config.toml
n_head = 8
n_kv_head = 2
norm_place = "pre"
rope_fraction = 1.0
attn_scale = 0.177
parallel_block = false
warmup_steps = 200
final_lr_fraction = 0.05
doc_mask = true
train_tokens = 204400000
MLP neurons of a small language model. Each row is named by its layer, matrix (gate and up: input weights) and neuron, and shows model dimensions 0-255. Each number is 128 + 24 x the weight over its row's rms, rounded and kept within 0 to 255. Numbers have three digits each. A neuron's up and down rows have the sign that makes its largest values positive.
After each neuron's rows, "fires in" lists the words (lower case) most often at its 100 highest values on Wikipedia text that the model never trained on; "fires on" lists the tokens most often at its 100 highest values on Wikipedia text that the model never trained on.

L11.gate257:141126170153109107161131110105100140125157102077104145174152161115134112188139106131148136105142147147135147148109139155133152107117101130130153141115121076123150123095131140123097149129116130125086162062104103123076121139140119126104109103154164135131170168164146124133084087131122092128106153131125118111113139148116141156149180136068116077099119118122170152157139125127118143118119121114128124128097146203095135120149172127139096082115125131130164118125134142085132124155110129137146136151129144124152138127113103134140122117077105151138088147099104128107142131164132104123142118133156127118101136132128211165120095107092100105103142139121107107114138125164116139109106103145097138140132132121076102096151095130143159135110119156134208135136133140132080120094122128
L11.up257:105120126086118046162150128128125116126120086181137111157127105156128120131116146081124164148105153102138094142117121113111131141135166163104143118133119157148129156110141140156167106099142082150112121119038129143095131123121084150138142145119163119118099133085094140135124130108111164112125130082112120107139114112126093118146108182146150136140117131121082151179170108125097089092152150106137092143142119110117123137139110128148079123127105124121151127078094149126171081099076128124139143134137144075100119155115074108151130146116170101157143141163136132096128098110096119124086149103157119157155111128135107099129127148160107120137115166120116112149136134121131093154115137123138079113154150122146100128136141143119150146133111164085169112096135122128133105124146157
fires in: "of", "for", "in", "from", "by"
fires on: " of", " for", "e", " in", "te", " from"

L2.gate168:118102158161140135135143083104138137145102178153145089138105121094151121090139155126107132155110139161095083086084125114120079143137144143170131132098116126148132136103129131122083114158149169121158157119097146125114149131145166140119149096145144171141095169095141125133094147144133110116154160161122089135078148102114079141141106148135130123100125138155142126108154167085148157105115146122148126132141106126082128129143152104103100084137085174135145137089126156153165093151090100135172114137173094125127101149146135175111085126112125146124139139155148111123089137139150140125146126148134137136055135126103117116131127144158104121168088097127138132155148147120076106128136146100150117149134117123145107120116117119099133110116138168139134191111160107162113139090107088
L2.up168:114147108161085153153120074112144125141099135089135095132118129114144153082185125123097110145140125141118108134092122134153108156155133118160151122112123113150086133125159171119149109152147170150117159154123101143130144087133148144153118077170122132117120172131118157117118144146142114081156127142147125156075118103163079127120112123161172162147129111164120112097130130090163132121136118098138115097138128121074099125113118130131065039125100158118132141086138117139120082086091141127110118133148139114127112136128139156131093122115112163104111126141129130111152126136142154147135168183144163115085143116103108128142130129153138147126113147116164151180139139114094105100149149127150127123113160120159094091085117102112137087107161123146104133168161139144126107111091130
fires in: "years", "season", "year", "seasons", "war"
fires on: " years", " season", " year", " seasons", " war"

L3.gate24:136103099156152163109160098132127114113110104155182179129099138144155135159098119107126152165129147132186138151120157130150093095108102159093133154110105150139153112119093114141150163126132152147146114112106132096138121160124106124111123117133106149176116137142164142102107093153118124150136108100147179163136076119149129118126142121085165123127121140101132090115119142141122142156121144117092109127109095094149140138097133115131137154124110115089129127186132172089118124134110123153190127108192125103114117159147097072108156156078164100115184116163118118135150123113113169114128135115129126120125086156142136115147120071097140126142092085123135169118072150116116150124139127110129130119118151129125068077121111137097124132116142123127113126127176125168102128143108110
L3.up24:145144126126144112119167126103122106155116091127151155131134101119146121141132138113120109106133125145168152159142130102138113119113156112094127129124123133142119112130142122138130171125119129109160141147106144163100152111149132095117135097106078131136100116140141077165147105141118111114128157137125112155138085106172142132135106170152123105115102128155121113110147136121062115119132177110143139143144125157179089123126131103193099132125170134116138104110160144128119111128092095134173122141144123153099059103134220113126124114096151112111175142122127134150156093110092097122070135126117098124149114117132122145145105115102185116104132122113124134120073120173158115112105152067108163144121215114140159117138124114137155147129141139086126112094158137120127109162164150
fires in: "one", "part"
fires on: " one", " part", " One", "one", "One"

L3.gate344:128110146103128162116173150132151155112148153117192146146143124112135127122102132088111149125087102135144096095106106106091131134130112117156150171131135171115140087149136142122135120162161079093150143116090117105144143128111084122167152134134132138142065155167132123119058111145097126145126111176106185108183108117188111149139131134107164128079110133153084075134096107155120137137138132141150141128093119125151155125125147136143149128092119114114094151136122145087101103134112114112130175142145119157124158115149077111138139121166134127112122138134099126159094118102119100131162086103108129153131113162137149132127127110121070147124127073127154088122139131108107136118139162144105120112134144125150143115145102102145125105129087161129081165171099113128117159150149133
L3.up344:102088130146149146087123128100137170071126135135150139083142116125140120139182154140141160084159105134091161127109111113094146118099109135109133174134134132133091098109138134142158134121176127109151106099138120128127148103153118115115124159166175084105095163083139136136116098131143154115107117100164143112126106117117122134116093130116067099128131135155133138120107187118131098154126156138165153122121135130121130165099139159108087122186113133148168140151126142152149112153108185136133141105133120149089184100137116146114140108150139119107156141129101119080121109137158098091102118096158123125144131149142130144145106140152069152128107127152152096157130125163141142115151143083084120074130140115114140146130106102116084075120139146115103141172144137113147163144098169
fires in: "as", "professor", "board", "position", "department", "head"
fires on: " professor", "As", " As", " position", " Board", " department"

L11.gate24:107167092144104129085126121146157143160100126129116172128131188138123158144127129116081124137128137161143114130112111153134106117182128126102112141099133135139081114069127143161127109161137174116117097105091116121134146108109076129115090120096116089138143149150113117127141142137116114144135124137125097122104176095135092167169133093146187183115170143171153101100118149111147150126077104097096131148150127112136099165126114137138136098104095149101090142130117163093132146102160091135123146129150124113101146154117104135132142145127116166142122112122150119119138153155210122111097122150129167145119109153114163147157118114101114153107122140117111121145116134080114130122115107131112114086165115106146134102120115078150117107141085115115135111162151075092107137149134177
L11.up24:115121127144150127070110102107124113133098143120118145131161148150084137076152126132135125126180142104159131132150105127100122128111144097062155129130101142073151124093116155119103121109125138136151143133108141137068115117078118116089127168116136126091101103109099074095130146131127102087119132127107128119092086118128127132138146135137138113138103105116150111126126141133137109099119109119209129086138093148116143113149108070091147109116121183118103152148126131128152096109121139098123150123149105112106143162120149094112108107130091132141093141128101148143146133125154151088137075088115112109123113117112054152110086134155098166134123124128116142142149096088159101114107106118156115099091145120104127103171136132157110162127149126111097130153159104150089185145124133
fires in: "and", "but", "as"
fires on: " and", " but", " as"

L12.gate75:156166155098089138147149103072151123152114112132087158083137137137187070154100123125094110122149101122136131135114151095084132122110146138145117111132157096114119107163117128149153124101110111169110098120177153114151166135179127078115165131117133143159124149124111136135110145165118088114167086114118132089111131145123169117139150093136132098107107157165079102091157113125096127148103115125103101090142143142169140120115156196145119132090140123153116141149138171147151142159135129129156109132131096140097151118118114126160090106111175082128118147115154118127116151110115165148118135148098144138118127139171161136156153130133128075113116144097142110105097144132145129090135165124156112119124153131152099120153137118105121170072127128126103114104159122132143154090133094
L12.up75:149114110119133114143170123099134122126116110111119141145102129122158099104145127115140118090099139137109085143116095105117113113162125131142125113133122148208100119133092117155124134108133114097153114080132160098122148129137150164139126138142120100161140151145117131118145091112113112122088107101138154138066095126134119133150152127149121131129107133132137144131168106122085101127052126171130121162111110093127145190110086084148098156085127132117132116133115151111140166114098085139165122138144154084130096119140133129131125135116148123110109140138153151148111106133115152119112171145133093128115073177113108113166166106138138152121140129163098111175118166128111169106156104101130102092207167119104120161152154118154103146080079114129127111110155147117112143122111081
fires in: "part", "one"
fires on: " part", " one"

L4.gate242:143137115147142088105173118147101115134129133086092122138113112113157134113113141157099160142138156101100095111142137110150137076095113153149098113155165139117169143137133112165119088101132115082130082122111132097090135114116073145095125141131100153130119125142143131157107112092102096124141128095112129124103160154137120155183131144149113098119084101127134136114129134095161145130113155147069132089144155173131147091142119085143174166131139146149109131145127111120168102129102089082135162132165095122105152106108149135075126156138123128146146106134134159098094142123149135120117100102089166133130097122110141127179164136118105102117128137117152124137164092144127094132108130105141147172133127099143120130112130096117133201168169170173114116103144144099129131143151097
L4.up242:168125137148157139147123134129135140118135154154132138159079159134178113065115097134113139119104162133150135150128143092118132113134140121097134093111125134144169098161143078099119135134131097121141143113164129076166142143151130121081140116169132146131102102176091147171144102133143106119124110150140161123150119176178127127140133102119079147132131086124137112131183116090093126125071165145111110133156106120114112140158120134157168125121140148098119143111132145093151127139082151139112045122143108151122103117152127127116113116101126141160105125101119106144105156099116116124135145097141093117105125145099132118121090131163126090136109115141086108128105144091152124096092136102113169154130095135141116112126097134140207106116077123082128162154127159144119158117139119
fires in: "0"
fires on: " 0"

L4.gate362:140137148116089112157146149134148148133125100093128119154109144158115159135120132136112135115077082129142124159173162153093094134158136125105165103148074136117151125117112076118113128110124118093137177105139117123076144163151137116105078122154138159143114110141078106118111134172110129135150143134152123095133158115074104109132132109120160163140156146171120139150157112154140130137164143144112125120100089117142115095071172119131157146085116135115149144118146135095119108146163119168151107119139129163114123141128129122128136107171107119124113199119146121108113135115166152055114141115174158167087157090142152127129135141124130130134146082076135130114121145101136125138095148114116156114142157139106148117074115120143151158119090115124154156115139093115137187144132148
L4.up362:143133123104095092147145105124125111120121105115142129123108124145170123125136079109115114121093109121150105122122136161115123125171145111079155099130078128106155142145115074115091110122146116111120159096119142132082173143134123117110135114133108156124133114118104113140105113183102141144147134089164128106153129104086072081106154135138136140122167123153131115124156102108145128142118149159120115129125097161154124135084156110122114142119113126119094159113182163121153103139128090195097143153119129113111141099136095093140109118178120102081159170137074133121133141135141099096063128122119176163117104118164148131148124133130139128157122124102154165101140150099136112116072109101164128155159136114119127131083128119128140155166116119120148169072140101102092176125113142
fires in: "between", "from", "with", "for"
fires on: " between", " from", " with", "D", " for"

L12.gate379:122140116142139151102139162071115079136118132111122102150143150123130135159143167160119125137141160134122081143137123087122148129124117090138140134170163184130134114154104104135101160118114106133165120107071153139081095128128095096163121072147139136132102158088129126128126159120105109120113118150126163162115101125105135126163154122114113113112083175107121149124132094095132131156117131161148130197139094149101147133108153063081137113123072143128089128142088103111120107149129123114166148134139156134085129091139143125138145119118102124131124139115116092120116094145105164123156116110157154153121066142155149087153137129126110142162141126123105080119144125092088122134142125103177142102163100165142127130105113153143144169130106098123091137148163139146159109101147134
L12.up379:132133073123137118091123119132106089100106149117155137155144145122111143130145166080142144159122116152107135121142175153132126074113143128130130130117106144177106133080127090133138166120130137161152121131110111121168138109110079124103143114107092088162170130104099150122147125122157138131161143132162113091145142124122133128148145113130114143108151119152139158117141145143129112065146173112138115122159120111127132141114120065112092123112103160128150102156112082108161130088142113115100109164099199133152184141138104126147122146138161108152122127174088124175121124176149150099112143090152145151141118150137106118155154179127089120112143169132148125148112159127152128117116139144134108116157124133104166097111096110156187160128113085111116168114127136126149083113157166
fires in: "is", "has"
fires on: " is", " has"

L4.gate89:115150127108158125147159098153100154110173137113109137105116091148109167102131147144096093071154159097084155087149167104103145133118136130113104156112116135115151116100139107104110127148109109114131136113153143136123137177122106172106098153150148154114095120204118118143122119128116103115142119135160162128148171149135129114148108095136130124148136107136100136056169104139158123146086152177082185099153135144138095139115143111122133109119145087149132119110143129127155099119139109112118108085144186111122182159139141124130112128109126130103117146142123090110130124119096140104163095132109109137117128142106145145115106159118126087110175144157099119092169119123176130098128115089141131139151186116126112166140095137147119095128115130123094166169121160088140107122147115
L4.up89:120103125140114109106104135080131152098136153119139154131139141106124139133131188137099110137115131125124074103111150113125082130142102126095125101138113120116118118116158103122117127129112060150132154106174141074108120162114129159156139148165127176125116092133141147142147101092159140128151134113170139104161162132147130147083129092130128150123089094146146151077148114147167122140119115148094146111123155176081116110109155131132094123105143146126164157127160113109169117087144072112152152113125171131127153147104107122102103136103152152142125141148105109150137135127089106091106109132138098169102092137141182148144143138120143104154165168149108152133114153110177153116099109077136144119121122091129148145113065139128112097160149159135126158121168134089133088108147112
fires in: "0", "democratic", "votes", "single", "episode"
fires on: " 0", " Democratic", " Votes", " single", " episode"

L8.gate209:109109126137150126104125123096123105120125180131132135142083134153131172112174146135150140104106132103142128133112133129163111153152122144102102100093135109146094122092126151133126130122110111162127144076148117095128139112161101128113113173134124111126128105137135151083133148132125083114122192130124123135113092095123111111087168115152106133138144134122184098138176099124149133103073094136145126119114101184147149070143094119133104122131139111119129143136073158146164139076104160163132170139087151099117156149129112145115148162143154132133106090118173143169147152118126187114137124086141142123094139101141109150114139106159133138141156157130128149119105143103164161101124133145136119154165096083169154071142116151131068114138156128111126147180141105122133142118129137
L8.up209:061095158134128129106122072112175112168140152154107173119090148101072154142167119125134093110115149103141146120133128120129103157161132063139170144090113179143130148099153141140130106133103142098158124078124114166099099073100136121090071111131159134172105166111148111123115143129102131147090158111104135123115120139110165146115121135101151140134160137175105109091140151103109119141132125141159079149135138154145140128089136107152099102135112116124149145137129123152099146126133132127136128103134100112072116114140118127128119103170134177134135152122149149135138152139128110111145154122160106131107152106132109126115111103114102091143132127147128124129121145128102123127155118078114069121152100094151154093127114099135065124133078109118111123187132144155109152123129109
fires in: "as", "and", "unless"
fires on: " as", " and", "As", "less", " As"

L3.gate90:141138136136149149148084089080083143145128161121139140130144097125146133149140118115136116087139088169188111126093070149176092141133174140167125142119101149137149131126145114133170128178132129124175108150128116110147143100132093147111107114123135087159109130143181113148123126112104145106146116117096103130110130096092125102133153104116116153133106119139102139095167114136127132126085148154125143129107130139116147170136135131101128113110122186141140105122111171143117127127126152110159145115142123154097064095127111109090125092182118150102132099106124153089127128147120159138105152120132109172132122102150113130149134113179154129109145133123103095101127155147134124144162107152080153098139132183124108114150129115137147117074100123099124185104130119170176141096087094
L3.up90:130115141117100096144140131129124136152148146103164106137096104124148104115135163117112162092147088122162096099086096117119125119102141120137094130111148124116114128133137116157156112152124163138169148110097110133108129110140117141095099111153164116179100128136134110118175144133141130154124155095132110135120172129149124112164171079117149126135123140142128129115138122106116124119068161144146140122108125154112160150106122116125141124156149154167163070117114122110114153099155184126139144156127103171135106109190151172110119127141088114095166131068115136077111127133173154127134133088157140121124123099154112158182148112125165134114132118133141121088139116173149068154137129172157162098173103196136126107163132121123100132074114153099125141116137110132145130095127132
fires in: "also", "not", "still", "be", "often", "being"
fires on: " also", " not", " still", " be", " often", " being"

L4.gate312:140096089185125171100135127122149083071121131121157113119132124133076156127152128098148136129106128128104094191153138137127085152147130110097131157131109136117130125140147093114143110140099125091124138143127113114146124105103138148166099151165110122106120158092179134110152135127085169157124120126130145136138106098136134153137113196048119093099158108070085090170114104130152100127096099130112088155117115130133166127101122138158114133109149162106138112162139127157161130127147117149122128094116118141137120102099149136143129121137105098122123168137124111099143125136125138097125124177172163153153156085154127110074103137127137125171131113110076123116132102090168157141132108122105127161139144125122155101149127127099160123120119098137095155163137106123122155105116091
L4.up312:074118176133115112115143125154156133149092106092145141093108091104101161101128092163155138130158126123115143139134125117138096092109105138121119142090158159090129083147131109142103067128129097109157098125150094133113156126077089158108153123096106109147144137117122143116106131121174151101116139093116119121149107110112141115110139139105174140137135142135154110125142090137161091130128150161135108138064158131129119106085118120102112144124087125099088154154107107129147119145127098129133176112131112095094138117143097151101103136125133119070170118130161142158115111084094146094113100119084149115125124182152144143170096144086101139110106118109129118132130097164169121103169143158137091127130130105143153158125126144125093152110150151140144118135164082120150117185106126
fires in: "all", "united", "both", "betancourt"
fires on: " all", " United", "anc", " All", " both", " exc"

L2.gate150:144159104137120121136155148152120104153111125152143102103132147125102146142118130110126125088141111106135115146103124129148109117180166164125158137146087097133125123138132109107119123151167153096098123113160097141129159104116157163156126181182139123100091147143090127119112130170142139139082154072115172125100125106119117153112147144083158160095171158115146089151130157122075139111141099114127110141097120118134144143165137147107100132134112108098128170076104121126120119174102105122162117168115084117147137155113113082113090134133127116142105168162121139141142126117096132077127110135116143124162154129161096128149123116135136164090125170119113128150133071129134171107097105141148107114185120081118128107131136157130129112119109116101114157139155134148101193105119073
L2.up150:095150138134110114161145121166134103095144117110152090110095129125105103129149113116121113131158093124082123158090139132121140118183156194120134130079122119137123126169124123134123140164154159082124172110182118115153148154079167129144106154126178139093140141097101127138112099135134127143109137149118113156121124117058105115107167170117132113111202195127108136091131120127111117133138086105176093100114094122160124141156150123095125123140110168117110152085131130120118153139107125089106130125102118095150154134106122148124109138104130133116116138178165132143112127139148142088145150090131114137136131117134108112116141106108124146124134135110111126158109086099185164151105130113119099153195109097148123097116101105099107122119122168123123149135146141132134164117100101
fires in: "all", "both", "those", "them", "these"
fires on: " all", " both", " those", " them", " Both", " these"

L11.gate30:122101150130143145122089105123107126091120131124123154129137176077124114132076164119118145104155146084113091124099080165118132138129087160100120142144117112143120160139158109129161136156148096122131126159129106138095119144088134121125107151116131129146118112098115115097110127157128147107146109098121101145140155057063135148112182148143161122134151134147126103113154123082091118133124100126166171151142130135107087145130105116118093118100125134129093093113136116129108100121158064156163146154155113119145112143128113065129147168132124134162109131163110152121143120139145111171072114135104143166116104132126176140119150149112126116108113201107142113116132097108139117115123113133113131086084106149112191105129131123082138142148109136099163142144144104105086117091129139
L11.up30:136114107039138108112156077096120104177150086111123167128127100101121140117160101138096139087150188153119160129119089147129125140142135118155168145072141139124101106113125131134124165116119107144148106119115112093112125119089113103078112167150121120093100159119088098113119135121144169115151162104094141123133121107161129089120135130144112130106105155169096100141132146116086182093093126137109164135104159109171121116095144075102129150096116139104137118132129113155134068104151140139122112100147110107113122135127136128130125151133108110142058190147109130110115138158122118131100125090139118126127150139109163167103154107105097127131144117134144114139175134120099149104103115110123160158100126148139138115160117156128142085127129130105101124147112114126088133134171115
fires in: "and", "he", "then"
fires on: " and", " he", " then"

L4.gate414:141114115146124113143132138137147135103100123085154144140117086136090161140141136128114172140105093142163117107140121129160086119104118088167121113130088185151130161118164112122126122127181153165123143159154130145160150114109147159109144140143145152141110151156133126148136132102119166109122129128107127111110138086111149136122104083121156149168141142141104114121124113131120144110144106160107143117161114104141154125125125140110154068091160130121106175113142140141102113106141136144166113135068111062073088093171094113084157155113133141127109131123085173159091127086124135132113127125187143156154093132124095142146128164149140121144138150062104153156101135144146136161112118120114073136156165133123085141132114109156131134085084134121114139139116131113087090135116143
L4.up414:125125131130135125131131111186144070146128170136155101115135166185095136144115127095111103126112117123124120091146104151149133144065166108135107116120086121166140136102150120152113124120128111116126154158116161116072150081158143096114133103123164160162074107110116130166108121087089101164095094112116108138131113114178144129158114148156109144144117177145089163122159155144142159105150120127156101154146110136101098151123125110102099121131105078136128111098165111130132104142092141112113147098153097149148099141135137137127148148122105176130147133124150152093113168122075092135139146115142144170145126106126137156145153172140120119121106117168141123152131140153163112122158139115134160162145161130141105103100104082141174133116101083119103137128124141119151109091155092
fires in: "not", "is", "also"
fires on: " not", " is", " also"

L6.gate294:119131116118131110090115153096169153118112153138138135111112138117101159121171102134119151148107153133162112108099104165114118160178160116090108119091093105157112131110130126141166127102173109146158107129160077131143140116131117160117125096137137134133124147111134123063159083136122126106133141136087131098143107144138139109113153122117113086075146124102126143119133089165139121170103091106134102117137091096102172111132119139163134128180128121123153120133092168098177145083150151122110151133093105169121121121117123168119172116121128185139137086161094131134125116088154142100087100114125097136101145150094159146125157156110121153158107143146085105123154140133105127149188111101160130140071096141125079145108136157108130136123142175126134128116109170112132124138134119
L6.up294:098181142106131116142109155117104126173116130146124143128134131104092144118111118164178148120146146135112128116107169142127127134136178118141142158140114073116128074164120092133109124092121140117137131079134119127101111055141126138122127147134116140169114108117147088126155145116093092151141148157074121137109135148152147152097153141089119127128097162137146074123143149159173124134121174107119117154132125132061124113137134079118132095158125122108145113122121184084092129112124135128152160157117112123115159139118132136159116128136129126164115162144124124134109180131143121131100129105115125093107180171121076121140133148073120116178147135148101095133162137130136131101137100115167172144140120123107105148133093143133139120105136208155153091099116127104120099155139129
fires in: "for", "world", "women", "1950", "champions", "day"
fires on: " for", " World", "19", "ay", " Champions", "ome"

L4.gate235:117155102136133150140152125157143149124141157129096157110172127102162104111150116103156100179089099125124139093117114121127101128134147115110167083110150105107138102151111130103110127107112151097117131082142146124192124141144128134134134140135148088119137135183125137135124163135118119124122157108142107114123163140148120121123137144112164097107151102140112112143132140137113125182168136122125153152125125157146102107161140133126137137134088136074099157159168137099168154128150143128127171125148089107084116098134075132107124081187169094116147156178163140119057147150105135131149173136121085105149166141152119107147103143108173106145182137089128143141120146106135117164161146146130134094158114156118175103170096119123137102109097133131128121139110134120132082132111091
L4.up235:094094152141125146117102135179117112115145104096113096116096136111141098083153104123138149107132116097119115129139099139125180134154150136098135124128174098113089140102152160123117086158114108107088124165116124125100098158115159194085167157152171143119117127105129102109130119157155141100127090136126113165140133115091131119102151120100128139112188116096134113105160101122113148130130116144150155110088134130132169114143137100108095144158117101130125131084136109097118123134138109139119084118107147126138132082149107126131097114138173139115168127161127104155116098095119172149095180112145166133105127146135142098099119117156116106106108123094137141146102158115146092099123086129155115144141137114095160113124143114160119085094107092134077128108127157092094092180083121
fires in: "to", "of", "for", "complete", "entering"
fires on: " to", " of", " for", "ing", " complete", "act"

L6.gate510:082118113097124143128124214133134136093143118146109156113098149147146106099112081120147112108135164108094118101100131136092099095147155095152127154127118136158105145139126137121111150139133168133097104116126163122122119166147105111155144118122176140152116140152135144107094120107147150134112153170103093126113125139096122116102123123119139131107112159076149129138142123152109133110151150148100114102097158143166197104125144102104143111145108116121137158134182148110099135151099169109088137147104139135137137100109092170088133118152132102128120113154147152123128131141120146157121114159094130157111138134137191094140120111169162134116161156133142170139144126071105104094143129143150134128096125139134160087093133120146111183074146124132114138052103141143138125185121112
L6.up510:104151115169120096099117159124155124107125108114130139106098151115145112150159095118135081123127154090119136155112161115136096095150150113105130105112128142141140121132137156153093154106170118093082127118106203159134151140135163112175108147075143148111099093153132120140152161181092134138101137132120134164153122127123116164123141092109136131125149126137139097117117143160126099124176141150132134178071123123170170115157153130146126113170133112117135077160156125124136129152139113103130119072143116101127145134187112170144132142114128142100131139152149133134140140134128158163128150097133113089126159154117168147107105090134132155157111121118105145120132158096131090107122134175152143181116136158116148113098132106111078125077146155148132136087132155170160099103102133
fires in: "of", "for"
fires on: " of", " for", "ical"

L11.gate227:157121137104171149136145129152097090150112129151165144128155188124123105115131094106142109152165154115126115162123093176117137151118126149106141097115106111123136129111157112120133108131114115164135175121111140094091093140164108099100087142141173154126118121103115162145108137168140125137130134155117145094180149127157128099111144116136127126145138157141097091150141119170102141119113169151142133149094118095142102125152126137172104148135134143159155098141121139138136072132121143166119121120154146146183122171112146127109127170148127149152151113098156111167069104142140082138164131099147131151143192158088124115130139140124102140128087168143155113169099068090127130128094149133099138078106121137074136139139167116107140143123131145090121157110138100092139112131148110
L11.up227:138142148104150083143106146114151142138097076108124116113099137128103123121151134138152122146155137098119134124114113111095150138150147125111104118161114148166152087125187121105079098131169110137158140133076124080084108138177121114119145111138125122132101132110106142086075092123156127137112156130111093089171116104123090104150157145151126125130154154115103094143139092103080113149142132160124140156146104159157102117151132173111112179137161126148142126145140124090134089139151127118125119079106117105146140111130151130143143138143125147172137137165099137112108120120137096115109124137124085132161175171148138128080160124113112144119137191162101156153135127130136135164123112113135149106099145150114151133122130091116167178117196170151141103152141097090139124102107102
fires in: "to", "and"
fires on: " to", " and"

L8.gate129:070111130117137129096127143171144111143136137155133096106136160101139144105120097093082141135085124144113136153119087125094156167127130164138095120106174140131135135100101133110155172138116120131116131109108116109108102166117145135079158164157158101148092124138127077139105091108111153125126129167147174114112117094111116102198147106072139107096151158086093138165112157128118134062115121131159163174096128085114107105141139123115138130123139108156113173149140162145110102126135135119146105129134171104174087113110172129095169138139123129115119137148159123121103099106155117116127162115142139158108102093119145124143116154164131116148150127126143151102108133094099095092145094129126124148142127172149138116147111120141181147139103137136096129111098122122120158111158167
L8.up129:076130132145105107160114110149120154119079169156092131110111118129099106084130119109125083126136104091136153120114116148095130133144154137111107078135131148159133132112112135123089170150094101153134137147108150125138102145130114116104203162152141145102104160117100070112138108164153142126117134142151182138160087137152088097159160142132119143114150132112092121144116151132138106102137161106167145183136115115143134130115175100123128156167141093145122113124156139133135136128080100123138150153184115135117149150146115145124136157181121134137142118160109133155080136162130124116141101104140088131169134112104123133142132081099112078141157148146181109146136142103156139161101163074089145156120142126111128112100128103119168134122094113133154140166097137099150137102112128
fires in: "to", "he", "is", "has", "also"
fires on: " to", " is", " He", " has", " also", " he"

L2.gate203:108154130163146115072149115130087146139097139156148161128114145166116090138159139095117141130148119151078105117111107145100110073156108106130116115112106164135127091127136144184094087134161119123116111090117149098152143102140112107099121097153118100196136118113119128178140157137119104145124138157120133138088130118128100124081130161089104148084092134152145123116115067124123134104152165152158149135140114134100138145160133141144135128140100147158137148150095116118082115152126088156149151134080151156129154128081133139163111117139154134130135151117137148086103133094098148093119087092121154133129102125166131126116118094107150119141167101102131109089156132105109094100128153137123116116132140118148100133186122126149073080153130126100138134154156154145100101105129088
L2.up203:152144153124144125100145087124144105158101151103136109098089131176124113129143095145093176093142155155090118143104101134166109147195129103115126096145109151138140116127132147134093136142119170125166134113109110133141116154150102167131103162138153153144120138182188134112171139099151146113166126132167154136120095115144157149167142150088139158137136109146114093172116129122121138150097140098152141126138104117116109127131098084124142117139093132102116150153151139161104149064182127122133154097107117136141095152153113154165102073130112152100125112160122150112134089098127127114099140109123127131126135107114164115047120125162149117157133137109111134147146139127119105095144115171118079143077156165145107115150119121120075116119147129148135102135140141160135141127149095
fires in: "season", "football", "basketball", "appearances", "seasons", "b"
fires on: " football", " season", " B", " basketball", " appearances", " seasons"

L3.gate148:104143129106129139148157121183096089118100122165169107136164132151142132131076100116138125141120150105114156139173116145193123142124154132120149172110087162109150095168155112149146115129136118114191131080157118106135122078107137146113073156085116161113147145089108121112073149118162121132129153120132144095141125143117108146187075139111162089079144121115121109136108135138145133128137119132135117080176089155110138112093116126107129100136113128110127142178143134116090140128168118133120105171121099133105132133152133073136147108104132118162098138147103157140102165146123141113125123106102116117130151111116154095098111135131131107155145137121132140123089094131098159153120190141130163123119130110113153149105180103105095131137105160090161136102130137122154119124152126
L3.up148:149158109114087136164156170142158127145121114097194139124142120164102144129063105110094134155093117092106154156131081115187154152060119095126140120102117209132131122146154136149107120094163122094123081089137168124128137120132097104100090111084147153096124116096110113089107158133124108144106138127096139083151109139123089125118108120150144112085146146139133124158098153156124129104110083157164146091109106136118123120114144094126186105150104136105127136141139140141092143124139093155115106152153131129095143153157139135158126146127128113087088131161114147126072142134125130132131115140121134080111126127118161114119128151131133129128131105140144147124101116116124122153120157122129154146122097131109092157153127163094150121117118138122174134085140101135123094154173133
fires in: "of", "while", "with", "in", "from", "for"
fires on: " of", " while", " with", " in", " from", " for"